From a checkpoint of a small transformer trained on Wikipedia: 17 layers, 142M tokens.
MLP neurons of a small language model. Each row is named by its layer, matrix (up: input weights; down: output weights) and neuron, and shows model dimensions 0-63. Each number is 128 + 32 x the weight over its row's rms, rounded and kept within 0 to 255.
Before each neuron's rows, "fires after" lists the tokens most often just before its 100 highest values on Wikipedia text that the model never trained on.

fires after: "\n"
L6.up480 [195 118 142 104 135 168 139 176 155 125 140 101 121 144 144 136 133 132 110 130 168 100 112  92 142 114  90 131 123 147  83 134 107 190 139 148  99 136 148 111 154 123 111 125 189 163 166  79 168 103 119 134 134 150 140  97  93 156 167  72 136 125 148 139]
L6.down480 [ 82 199 106 110  91 115  81 127 129 128  93 168 148  94 155 123 132 147 175  80 111 108 135  85 101 153 144  86 177 149 125 111 132 121 106 150 132 140 120  84 129 124 134 102 126 140 175 160 116 115  79 111 159 166  66 103 156 154 100 128 215 120  91 111]

fires after: "-", "\n", " U"
L11.up35 [181 109 130 141 143  74  89 206 102 101 137  73 117 143 132 114 152  91 185 148 105 112 133  69 120 139 121 111 130 130 128 105 110 164 120 184  93 120 146 134 107 174 103 122 192 155 126 101 116 100 131  27 167 125 171  85  80 110 225  58  87 124 111 135]
L11.down35 [120 103 122 102 184 203 157 122 113 124 132 123 197 145 141 128 170 136 139  74  89 133  95 146 164 150 113 110  97  88  78 159 128 127 122 126 114 132 100  82  87  67 104  92  99 144 139 113 180 179 125 120 113  12 137 133 114 147 148 158 135 215 141 188]

fires after: "0", "2", "5", "°", "-", "9"
L12.up464 [153 165 188 133 154 127 115 171  99 118 134 136 115 115 110 156 147  75 179  51 121 153 193  95 136  59 129 119 143 143  97 119  77 148 110 130  71 140 141 114 133 150 170 131 163 165 198 135  83 101 128 130 103 108 149 144 117 132 191  91  90 106 154  88]
L12.down464 [115  78 164 136  99 150 173 133 163 144 168 104 128 157 105 162 119 132 117 154  70 139 140 142 102 109 111 173 120 141  82 187 106 120 189 104 109 152 114  88 118 106 109 112 132  97 111 117 145  85  51 122 146  74 122 107 130 131 108 119 144 106 112 133]

fires after: " |", "2"
L12.up259 [116 134 133 113  91 117  50 110  95  69 113 111 107 114 131 101 119 171 152 108 104 126 143 164 164 176 144  16 174 154 137 107 124 133 114  89 157 175 122 112 118  91 100 108 123 125  80 103 149 135 110 151  87 166  81 111  94 117 153  52 155  95  81 124]
L12.down259 [167  85  89 154 152  73 118 126 108 135 100 109  94 150 161 165 137 131 131 119 112 156 170 160 106 168 231 117 124 156 128 118 105 131 159  98 124 129 131  87 166 124 102  97  87 133 121 135 118 107 180 121 100 110 131 142 138 140  80 158  78 146 150 141]

fires after: "\n", " was", " (", "-", " is"
L11.up555 [152 123 219  70 223  87 102 128 146 124 141 122 149 115  78 135 153 112 114 107 133 145 111 108 171 103 109 135  93 115 127 122 142 155 154 178 123 121 148  69 150 116  38 112 104 165 255  62 128  79 106 101 149 161 126 140 130  54 124  88  74 150 137 140]
L11.down555 [113 140  78 160 160  69  86 177 122 145 123 129 166  96 171 102 141  97 142 122 115 141 183 143 146  64 124  39 100  94  37  99  83  96 138 155 129 142 148 124 139 107 122 150 143 149 120 151 153 211 166 178 108 126  94  88 172 155 163 119 118 143 111 125]

fires after: "|", " |", "\n", " "
L10.up637 [134 126 113  70  93 136 114 152 127  65 128 138 137 123 101 152 124  98 118  74 107 133  97 150 153 128 115  89  96 134 124 169 129 180 166 139 101 146 143 117 110 120  79  77 131 157 106 102 110 124 134 152 156 138 124  78  52  66 140  59 201 184  82  89]
L10.down637 [195 134 137 169  77 159 132 129 184 132 110 130 111 157 131  95 129 155 131 140 111  76 100 151 129 100 133 156  95  68 132 122 116  68  95 112 123 107  98 121 123 102 150 165 105 172  44  72 124 198  87 128 151 124 118 110 200  91 133 135 131 128 147 152]

fires after: " U", "0", "°", " World", "–", " "
L14.up406 [197 106 125 112 168 109  77 166 112  84 162  79 104 144  62 128 149 149 120 129  89 100 147  56 146 189  91 115 109 122  58 127 129  97 126  98  86 156 132 160 179  89  97 127 186 127 162  99  97 103 113 126 124 101  98  86  93 136 154 160 165 112 109 124]
L14.down406 [104 168 118 147 115 162  84  97 222  93  96 122  67 151 114 142 108 125 134 158 145 128 126 147  31 113 141 123 107  91 136 155 114  95 163 118 129 156 151 128  93 176 148  91 195 152  62 140 136  92 137 146 170  96 119 150 162  82 118 106 122 121 138 133]

fires after: "0", "2", "7", "1", "5", "3"
L11.up691 [131 160 154 100 173 155 115  92 128  97 148 132 152  83 135 155 119 114 218 100 150 113 146  91 137 149  94  76 164 140 184 114 154 182 102 144 139 161 159  65 134  89 127 125 129 116 124 114 153  96 111  91 120 101 163 149 134 155 112 132 162  97 125 135]
L11.down691 [ 81 141 170  73  89 168 126  57 137  93 141 167 117 131 176 142  13 127 148 156 140 169  96 101 138 127 148 178 149 136 131 137 126 154 120 187 178 152  97 166 126 161 122 181 112  83 147  73 148 117 123  80  77 176 120  93 202 152  95 171 113  42  93 119]

fires after: ",", "."
L7.up481 [172  96 119 125 100 104 136 128  96 116 102  91 109 135 143  86 141  88 115 152 137 115 135  66 167 104 130 134 155 115  83 116  99 186 109 191 136 102 116 111 122 139  71 141 171 164 146  86 153 130 117 183 111 188 184 132  89 155 176 102 125  57 155 169]
L7.down481 [106 145 152 166 221 104 160  85 106  84 151 119 175 178 164 103 102 147  92  94 108 145 123 150  93 195 126 140  84 140 139 129 114 134 151 140 139 149  94 116 102 129 114 127 104 177  32  93 127 108 130  88 142 188 105 145  98 110  85 119 181 119 119 110]

fires after: "0", "\n", "2"
L11.up558 [136 137 152  96 148 177 155 141 117 110  94 103 124 109 166 216 115  60 167 107 131 122 149  89 130 135 107 108 166 166 132 111 128 187 127 150 134  85 180 108 136 136 125 102 189 159 207 118 189 112 146 141  90  98 178 139  74 109 192  57 125 123 132 151]
L11.down558 [174  84 161 164 119 158 169 148 167  59 146 125 119 151 160 150  99 139 127 128  94 147 126 122 131 147 115 184 155 117  96 171 158 109 152 145 161 165 155 131 140 147 107 122 158 128 109 110  91  64 105  79 154  76  81 121  83 141 131 139  85 105  85 109]

fires after: " |", "-", "|", " \"", "\n"
L12.up272 [187 132  71 141 125 136 126 195  63 188 202  85 129 111 164 128 167  94 179 131 104  78 135 124 102 139 140 101 131 101 122 142 124 161 146 143 104 125 154 113 133 145 112 134 202 137 107 132 141 102 113 114 112 134  94 103 114 113 186 116 112 100 136 123]
L12.down272 [123  71  58 166 131 209 135 105  89 127 166 164 124 112 125 113 185 204 107 189 117 159 147 162 132 155  98 149 160  77 164 123 121 106 117 116 119 117 110 128 124 127 101 172 135 138 127 131 139 162 135 115 168  90 120 151 121 117 114 181 145 176 137 205]

fires after: " |", "\n", ")", ".", "s"
L5.up737 [136 128 124 103 109 103  48  97 117  88 167  73 120 121 194 134 151  62 155  99 119 153 120 120 153 117 162  91 148 146 120 107 209 116 156 157  89 107  75 106  75 138 137 108 150 195 125  86 111 107 146 126  96 187  84  52 112 128 170 136 107 141 140 131]
L5.down737 [ 85 148 149 102 128  99  64  97 136 108 114 160  84 131 165 144  57 119 124 114 101  93 124 166 157 111 143 175 204 108 146 135 149 164 130 115 144 140 159 114 157 164 125 152 115 159 120 102 158 108 180  67 130 126 105  95 123 178 121 138 103 201 214 112]

fires after: "0", "2", "1", "3", "5"
L11.up344 [ 98 106 155 106 142 123 135  99 210 107 164 101 135  81 136 203 147  77 218  96 123 149 134  79 117 140 135 125 136 115 119 127 162 154 143 143 151 115 142 119 140  82  81  88 169 137 172  84 126 119 109 145 126  75 178 119 108 113 122 154 149 107 125 148]
L11.down344 [121  94 186 114  90 121 141  89 145  87  99 155  88 133 154  96  82  87 119  83 148 149 151 134 137 101 132 169 151 135 141 152 114 153 171 146 127 115 117 174  85 146  96  81 140 118 149  97  69  81 141 122 196 180 106 125 120 118 145  94 139  81 182  44]

fires after: "3", "7", "9", "8", "5", "4"
L12.up210 [124 146 180  55 154 119  95 205 122  67  85 110 105 114 130 111 124 125 171 129 103 135 104 143 124 110 148 108 185 134 146 117 131 201  99 134  93 175 107 117 104 110 122 153 171 169 116 122 145 115 108 120 204 142 109 133 116 129  98 133 135 103 110 131]
L12.down210 [150 133 162 131 105 120 115  96  84 101 119 103 146 174 165 114 178  89  94 208 104 123 127 167 132 157 236 143 133 107 131 141 136  71 162 166 169  60 132 123 156 135  88 106 110 168 135  88 103 147 112 114  68 117 125 141 125 151 107 125 101  76 143 171]

fires after: " ", "–", " to", " (", " a"
L12.up52 [156 118 110 151 159 155  87 170  90 106 148  78 139 133  87 145 144 142 132  81  73 143 124 147 119 144 114 116 114 126  76 160 106  88 132 162  88 180 136 138 160 142 135  65 168 162 107  96 104 105 116 177 122 112 144 126  82 138 183 137 123 134 123 142]
L12.down52 [137 148 183  92 191  40 101 150 166 122 156  91 130 132 179 137  76  66 131 131 173 165 162  83 136 125 132 107 150 161 110 114 128 110 131 139 181 108 107 112 109 159 146 136 121 103 151 126  88 133 156 142  48 110 176 169 166 139 149 109 112  71 137 128]

fires after: "\n", "-", ".", " |", " (", " /"
L14.up303 [160 159 148 149  99 128 140 134 171 152 130  76 216  99 188 121 127  84 154 151 163 108 111 101  99 132 128 125 163 151 111  96 144 142 117 191  45  74 115 125  97  80 175 153 112 161 164 113 149  91 123 154 102 160 109  79 107 120 150 125  91 139 136 124]
L14.down303 [ 49 137  61 157 119 156 143 178 115 101 150 103 181 188 131 155  78 141 139 163 130 154 125 129 118 123 165 124 131 115 142 163 103  69 185  61  86 121 104 143  59 183 129 132  91 105  67 175 117 131  85 117  78 191 118 110 129  81 107  96 115 147 152  81]

fires after: "0", "8", "9", "7", "1", " ISBN"
L10.up68 [ 82 110 154 117 121 120  62 118  52  39 139  43 105 112 117 168 114 132 198 108 104 161  94  87 129 136 107 129 175 120 113 143 157 173 185 145 120 163 113 122 146 134  96  72 156 136 157 111 162  85 104 167 131 150 133 132 128 113  91  61 117 149  73 105]
L10.down68 [103 116 100 108  99 140 106 122 186 157 128 138 165 158 127  94 146 135 129  69 178 140 136  82 144 161 108  90 127 120 108 115 144 143 189 119 117 138  63   7 130 143 118 104 115 134 112 143  78  94 141 110 106 158 100 167 108 117 169 138 106 152 203 108]

fires after: "0", "1", "8", "6", "2"
L11.up393 [ 77 142 174 132 145 116 105  79 115 110 179 105 122 112 117 161 133  75 187  88 133 123 153  76 127 212 117 121 131 134 115 115 138 190 137 160 103 176 122 106  99  85 117 109 158 173 122 110 143 122 111  95  92 103 139 172 113 113 117 137 166 158 154 140]
L11.down393 [ 76 117 102 121 136 123 114  61 158 102 129 131 119 129 152 131  82  84 163  39 119 162 138  60 174 125 139 127 139 181 133 108 161  74 148 159 134 143  90 148  72 184 127  75 141 103 153 165 101 158 125 110 121 142 122 144 172 101 128 135 137 108 138 129]

fires after: " ", " the", " United", "|"
L10.up192 [172  85 138  69 111 122 134 172 162 145 130 116  99 110 139 114 125 114 106 133 102 171  55 100 137 148 137  84 105 127 105 151 119 153  91 122 129 119 135 160  82 149 102 134 190 156 102 131 174 177 168 139 147 114 138 107 129 103 113 126 198 116 104 125]
L10.down192 [ 77 112 116 104  57 122 182  90 154 154 114 105 110 199 176 147  91 144  83 116  81  95  82 113 147 114 120 106 162 105 116 123 115 139 132 101 136  79  87 137  76 131 165 128 204 166 128  87 106 212 137 138 101 172 109  80 118 143 144  98 195 115 138 135]

fires after: ".", "0", "3", "2", "1"
L12.up140 [177 154 205  88 139  60 126  93 159 105 136 120 117  74 159 112 139 103  99  74 176 114 145 132 117 115  96  98 125 137 116 121 143 206 124 174  66 198 116  96 106 121 147 131 132 111 145  70 142 103 103 132 145  84 139 116 160  83  90 119 124 181 173 121]
L12.down140 [ 95  61 149  71  95 115 140 129 152 132 140 142 104 115  95 101 127 214 164 138 153 170 184 133 127 124 103 163 186  75  92 164  94  94 112  82 138  84 118 122 180 115 176 147 163 119  70 120 142 207 166 105  95 146 171 113 145 120 124 134 161 208 123  91]

fires after: ",", ".", " He"
L7.up583 [106 143  94  96 130 151 121 158 113  90 119  62 120 125 107 135 117 138 120 101 107  98  93 124 170  93 101 132 185 138 105 196 146 180 122 139  96 149 151 154 138 161  97  90 183 144 173 137 184 131 128 148  84 108 164 111  68 170 141  86 124 103 145 194]
L7.down583 [120 141 124 122 198 197 122 193 141 131 151 146 134  95 147 132 134 155 157 131 143  92 159 156  90 145 131 155 104  83 139 136 135 165 125 154 150 100 145 165 136 150 177 162  89 103 123 120 102 123  89 109 110 167  27 110  91 152  92 126 154 118  94  86]

fires after: "\n"
L7.up657 [146 138 128 100  94 121 145 215 184 141 193 134 136 117  96 202 132 110 130  85 169 134  86  66 134 105  90 112 120 144  91 115 115 170 124 165  69 168 148 109 145  96  73  99 157 141 161  87 137 106 117  80 114 130 141  91  93 130 118  96 179  96 106 140]
L7.down657 [ 87 124 122 119 147 125 102 167 167 145 181 175 173 142 130  88 133 131 134  88 162  83  71  84 162 154  91 154 161 102 143  43 126 112  89 134 148 170  79 116 158 158 122 156 120 128  73 179  98 101 119 126  97 158 121 127 162 122 160 179 208 131 174 168]

fires after: "|", " ", " the", " of", "–", "\n"
L14.up403 [155 107 124 103 156  88 107 115 180 165  81 105 105 128  93 100 122 145 139 105 129  77 204 115  90 149 128 122  95 123 143  74 117 117 105 166 103 121 180 122 174  69 118  88 134 126 125 112  75 128  89  50 111 138 101  93 110 185 145 133 146  99  98 103]
L14.down403 [ 88 152 143  99 131  86 116  68 188 147 157 174 154 120  48 177  51 107 149 106 135 118 159 116 113 143 155  82  92 138 100 128 149 106 111  83 101 123 121 135 105 110 138 166 144  91 103 134  65 127 140 147  98 134 114 163 140  85 183 128 137 152 120 135]

fires after: ",", " However", " where", " and"
L10.up501 [169 162 116 133  82  92 137 133 121  75 101 153 121 128 122  89 148 144 178 129  91 115 145  96 166  86 122 101 148 119 120 101  97 132 158 194 102 135 158 123 131 108  68 113 124 164  79 147 150 126 155 119 122  83 181 144 133  77 168 115 134 103 121 209]
L10.down501 [ 75 104  95 107 170  73 146  50 150  86 115  88  98 145 170 116 109 106  85 122 133 166 150 134 115 155 131 131 148  52 143 125 166 113 120 145 140 145 106 163 173 123  44 119  96 149  92 121  63 149 119 169  94 162 122 128 124  98 140 120 136 152  92 133]

fires after: "\n", "′", "-", "G", "5", "0"
L14.up665 [153 168 192 155 144  99 102 148 126  82 173  93 161 150  84  95 183  84 122 104 137  97 139  88 138 158 145  93 116 150 109 126 118 144 137 149  76 132 203  47 154 125 164 116 150 156 187 111 121 120  49 134 112 110 115 124 105 159 127  76 105  85 105 130]
L14.down665 [139 132 148 106  95  97 127 174 122 151 137 155 167  59 167 137 117 150 172 109 128 255 138 154  70 113  87 120 148 122 117  94  70 126 102 150 138 151 121 125 124 127 101 141  76 122  61 176 150 147  94 181 130 144  71 118 143  85 119 162 116 127 157  95]

fires after: ",", ".", ")", "),"
L10.up717 [113  92  96 128 195 145 120 191  90  84 104  97 109 122 165 118 124  98 139 111 112 130  84 106 140  88 128 142 181  99 107 126 171 145 156 168 145  89  74 129 162 174  84 111 162 128 137 130 132 116 162 141  98 136 156 120  59 107 180 104 130  74 144 190]
L10.down717 [155 166  97 141  90 144 168  74 209 106 137 103 124 137 107 147 153 135  77  95 153 110 159 122  83 121 124 178 108 140 158 133 165  83 115 111 139 123 135  80 120  45 180 145  99 135 129 110 129  99 100 138 119 148 121 151 127  99 113 108 145 141 127 124]

fires after: " ", " (", "–"
L10.up59 [136 155 147 139 160 156  97 254 135 121 109 156 118 154 114 133 101 180 121  59 139 151  83 140 103 147 102 129  86  84  91 117 119 135 107 119 111 173 158 113 248 121 146  59 164 197 132 130 153 123 143 162  96 102  61 143  63 167 138  95 142 153 124 129]
L10.down59 [ 91 106  67 126 162  71 132 162 108 155 157 126 203 125  73 116 143 116  94  82 169 147  93 117 105  91 131 135  97 131  94 144 104 123 175 114 134 111  88 132  58 180 106 109 179 141  99 143 149 135 160 153  99 135 156 115  70 101 151  81 121 118 111  75]

fires after: "1", "2", "0", "9"
L11.up10 [136 142 189 102 110 137 141  82 125  47 105 114 124 138 189 170 165 124 170  98 128  95 140 102 103  97 124 119 159 192 171  95  98 142 127 134 137 198 149  85 134  50 150 147 117 151 118 119 161 122 107 141 108  75 142 102 114 153 185 115 182  96 137 153]
L11.down10 [ 99 121 108 132 135 128 128 121 198 173 154 150 166 155 142 106  75 108 144  74 164 132 116  84 165 131 144  87  97  87 133 146 167 111 121 201 169 117 160 149  97 129 153  63 136  92 128 170 158  62 128 121  94 105 149 173 142 122 137 126 135 102 105 113]

fires after: " in", "|", " the", "-", "==", ":"
L12.up548 [144 193 168 117 157 140 112 137 121 115 110  92  60 115 117 129  99 103  91  36 115 107 144  89 134 175 145 127 104 148 139 144 126 171  79 150 101 109 107 169 134  90 128  41 158 194 107  97 106 149 166  85 152  87 148 136  85 189 184 136 163 105 139 132]
L12.down548 [131  48  82 140 128 118 160  84 113 120 134 191 183 117  70 108 146 109 136 157 151 127 113 157 107 116 134  92 126  96  93 128 104 127 184 156 175 156 131  98 153 157 156 186 112 109 131 152 117  61 153 200 101 145 119 126 166  81 138 154 112 119 103 105]

fires after: ",", "0", "′", "3"
L10.up436 [180 136 158 117 123  63 128 117  53  90 100 108  99  96 128 108 120 149 144 121 148 148 112 156  99 165 144 101 173 155  61 113 136 188 135 132 123 203 121 102  97 144 140 154 104 155 128  53 156 124 102 106 116 121 137 142 125 113 172  91 111 122 105 195]
L10.down436 [158 116 141 150 133 106 134 120  72  92 116  89 122 138 176 112 125 135 145 159 125 160 184  74  89 168 199 132 143 128  45 127 151  86 118  79 127 111 166 114 168 106  77 135 177 137 121 119 108  99 132 131 135 163  99 121 109  92 138 152 150 157 152  90]

fires after: "\n", "1", "0", " Party"
L6.up122 [172 171 151 116 192 161 142 138 140 130 108 144 110 156 128 161 158 112 140 109 181 111 121  30 132 119 127 115 120 119  87  81 120 133  67 153 125 119 194 118 130 108 146  96 239 216 133 123 135 144 161 109  81  81 178 122 129 160 196 123 109 107 102 133]
L6.down122 [158  97 118 134 135  80 136 154 116 136 130 151 175 155 140 176 136 114  94  73 119 140  80 136 129 143 141 137  93 128  96 146 110  81 152 100 128  98  95 126 142 113  90 126 126  95 235  81 111 113  65 119 162 124 137 142 167 139 145 115 147 126 156 134]

fires after: "0", "6", "4", "7", "3", "8"
L6.up686 [110 137 143 125  92 139 146  98 133 138 154 163 109  61 197 175 153  86 189 107 120 106 138 110 135 128 129 112 135 180 132 108 177 122 109 166 101 142 150 120 111  91 139 115 134 149 127 123 132 152 145  72 134 117 163 155 186 130 134 143 154 163  63  98]
L6.down686 [ 69 111 110 113 105 129 135  80 152 112 120  74 102 142 121 197  74 101 172  98 156 126 129 112 121 188 142  84 163 115 147  92 153 186 129 135 158 121 108 133 129 122  75 135 137  84 140  96 115  68 141  80 123 115 104 160 171 148 110 148 142 164 109 148]

fires after: ",", " in", " and", " a", " do"
L7.up383 [155  92 168  93 106  59 112 167 144  83 112  88  97 149 122 121 166 131 114 125 131 126 137 124 156 142 130 123 133 126 102 120  99 110 113 157 136 185 141 116 157 107 122 112 176 166 136 141 154 110 162 142 148 133 170 120  72 126 126 118 187 116 108 153]
L7.down383 [127 134 102 101 179 161 146  92 112 187 153 182  88  99 148  45 106  73 148 178 144 109 124  94 140  70 128 156 124 102 118 104 142 191 142 180 165 123  94  52 160 135 125 191 119  96 112  86  96 111  91 117 119  90 159 111 183 147 166 169 147  76 167 103]

fires after: "\n", "1", "2", "5"
L10.up753 [241 124 121 127 134 142 142 178 211 153 154 123 109  85 117 178 166 152 127 109 152 139 120 134 124 161  99 112 111 135  85 124  97 183 129 153 104 144 182 119 149 131  52  82 185 157 116  84 128 106 136 126 144 130 147  99  92 137 105  33 135 176 125 134]
L10.down753 [174  93  96 177 181 147 116 157 102 126 124 143 160 161 111 128  90 185 103  86 117 102  92 147  83 121 134 133 100  91 130 137 137 159 140 193 123  83 104  40 108 120 158 115  95  91 130  87 127 130 109 113 140 133  93 183 132 101  92 134 163 184  81 153]

fires after: " |"
L11.up87 [104 107 137 119  75 124  66 138 102  47 140 125 132  71 170  82 123  81 124 103 123 104 124 171 206 109 144  91 140 128 161 120 151 207 137 145  94 144  63  96 126  60  82 104 115 150  89 102 125 107 116 114 118 182  75  84 104 109 127 101 166 120 116  88]
L11.down87 [187 109 109 132 117 101 115 150  82 115  62 128 109 150 135 158 170 158 152 153  35 125 107 168 141 136 151 130  88 115 149 135  98 126 119 207 157 123 110  99 158  93 153 121 106 143 110 175 127 100 168 184 127 145  77 176 143 176 124 145 112 127  98 116]

fires after: ",", " in", " con", "),"
L11.up673 [149  72 118 166  95 163 125 157 117 113 135  81 131 144 143  82 128 147 128 141 115 115  95 104 166 112 131 155 141  99 117 126 168 113 134 144 151 178  92 122 142 116  95 108 118 141 152 147 138  84 220 106 144 162 138  80  93 145 162 131 131  98 123 171]
L11.down673 [ 78 175 118 119 120 118 180  72 109 144 106 156 143 157 130 158 135 134  98 150 104 135  59 121 179 128 151 121 147 138 162 169 167 148 118 139 163  99  96  89 126  88 178  95 175 162 150 130 100  99  92 165 102  71 134 144 126 149 146 135 139 123 217 128]

fires after: " |", "1", " ", "8", "2", " ("
L12.up135 [163 149 103  96 106 109 126 172 117 126  99 127 138 147 148 108 130 171 169 123 105  96 114 207 158 175 118  41 182 177  89 129 120 204 117 104 124 120 100 162 104  82 114 108 109 136  92 145 145 116 105 154 130  67  77 100  83 139 144 123  95  93 132 130]
L12.down135 [140 155  77 172 167  99 136  57 154 177  87 131 140 123 101 144 143 138 107  86 126 144 141 155 116 201 206 119 133 131 142 152 143 119 104  76 122 102 162  83 159 141 140 105 133 124 137 136  85  93 153 133 134  99 106 174  93 140 128 159  91 135 182 155]

fires after: ".", "\n", " \""
L14.up537 [160 127 147 151  53 119 119 116 176 131 165 120 132  75 149  98  86  53 112 133 118 136 111  55 118 132 108 145 173  99  91  97 150 159  77 177  79 138 131 155 144  94  87 110 109 179  87 138 110 139 156 153 144 112 146 129 125 128 124 141 162  88 130 232]
L14.down537 [107 107 104 121  94 149 182 103 120 126 173 127 156 136 126 122 123 207  81 215 129 206 140 104 136 143 143 128  83 118 179 111 174  70 145 140 106 126 167 138 120 180 133 189  95  97  92 140 144 104 102  67 110 152  67 181 112  61  90 180  89 142 121  98]

fires after: " S", " P", " p", "s", " f"
L14.up591 [137 110  87  92 127 110 118 201 172 129  86 101  97 145  97 117 108 184 113 129 148 182  62 108 126 150  81 118 165 113 110 122 161 168 115 117 151 157  85  88 139 161 109 133 190 126 114  77 171 104  89 100 108 108 139  93  80 140 136  88  99 127  81 105]
L14.down591 [170 131  96 141  68 137 118 116 143 114  78 168 160 150 151 169 112  93  95 135 104  99 128  71 125 121 221 106 141  92 106 149 120 109 122 150 157 139 129 128 103 170 136 127 125 129 156 137 101 140 111  73 122 188 102 127 181 107 171 120 133 153 112 154]

fires after: ",", ".", "-", " |", " to", "==="
L7.up608 [185 125 128 114  94 101 161 178 186 152 143 102 135 144 180 126 175 129 125 125 138 115 147 133  85 145 116 136 131 109  99 148 152 220 159 137 101 175 115 137  91 119  85 125 179 154 131 131 118 109 113  96 151  71  60  86  38 169 128  85 121 129  86  82]
L7.down608 [107  85  76 147 115 141 141 150 128  99 166 148 195 127 122 100 104 167 162 201 188  99 149 131 148 165 131 126 128 119 153 155  82  81 135 134 173 144 158 150 146 128 159 200 138 185 109 176 103 109  95  78 107 158 108 131 137 158 111 142 150 120 155 150]

fires after: " |", "."
L7.up503 [154 125 142 114 100 132 100 126  88  67 181  73  97 126 116  93  61 113 100 125 126  98 137 115 143 155 128  99 132 119 134 147 141 206 107 195 137 127  57 123 126 136  92 145 160 125 113  93 117 131  88 179  99 129  91 134 121 137 177 137 155  43 146 151]
L7.down503 [179 166  93 162 185 138 100  81  80 136 104 145 138 128 160 156 157 102  87 128 156 159 112 143 158 132 129 105 131 129 100  89 108 211 119 167 183  98 114 104 110 116 144  98 110 139  74 130 103  90 163 142 114 160 161 154 176 150 136 124 189  60 104 144]

fires after: "\n", "|", "-", " |"
L7.up362 [178 137 149  95 121 152 148 162 108 141 166  80 131 126 141 104 171 118 129 138 164 146 135 116 105 162 102 120 115 162  50 116  82 182 149 174 147 121 145 104 173 125  64 138 148 153 168  83 135 118 120 160  82 120 146  80  70 136 174  93 158 133 117 100]
L7.down362 [ 58 112 108 128 110 103  92 154 104 162 127 183 171 108 131 103  84  92 186 129 118  99 106  68 151 133 126 109 156 118 200 147 126  11  95 128 188 128  65 106 116  98 182 210 147 138 143 144 135 165  98 109 132 180  94 122 153 143 139 138 136 135 122 106]

fires after: " |", " ", "°", ";", "8", "7"
L12.up208 [103 124 103  43 159 112 131 127 128 112  83  98 123 138 145 111 113 147 153 117 131 131 146 122 150 169  82 105 154 145 106 138 150 198 135 129 115 135 109 107 140 135 111 110 117 147 120  72 153 100  84 135 134 115  89 143  89 146 148 111 111  99 122 129]
L12.down208 [147 131 136 124 136  85 112 103 189 150 115 119 100 136 164 131  74 111 131 102 144 117 131 138 160 169 216 113  62 113 110 115 173  79 113 101 111  83 140 105 128 130 125  82  79  99 163 110 121  99 136  93 119 130 117 169 151 162 152 139 110 113 127 133]

fires after: "\n", "′", "0", "_{", "5"
L14.up750 [168 106 175 140 188 128 107 166 129 115 150  85 115 127 135 181 142  78 147  81 154  97 159 128 112 142 149 111 141  93  74 131  84 158 141 169 134 124 153  70 118 115 129  97 234 107 156 120 170  92 109 147 105  72 110 110 104 194 209 115 187  91 179 177]
L14.down750 [142 118  79 155 119 146 149 171 124  76 143 113  72 141 136 165 158 104  95 110  78 128 129 168  75  88 105 175 151 143 113 169  87 106 138 128 126  97 152 134 134 122  48  86 118  58 182 169 162 125 105 150 117  79 147  39 132 126 150 161 130 138 159 135]

fires after: "|", "′", "N", "0", "5"
L11.up200 [192 134 138 105 133 112  94 139 118 100 154 109 129 138 109 158 141 144 129  62 120  80 146  96 137  90 142  52 157 109 152 143 135 122  94 125 102 137 147  69 158 114 143 115 162 146 197 162 158  91 110 124  89 136 138 113 114 166 198 147 171 160 106 129]
L11.down200 [168 186 131 112 124  87 129 152  98 158 122 168 177 109 110  94 143 116 150  85  96  92 132 151 161  95 189  39  66  48 159  90 101 135  70 129  69 180 124  74 131 103 181 172 105 132 106 166 137 118 118 137 114 140  95 114 142 145 140 143 129 112  52 123]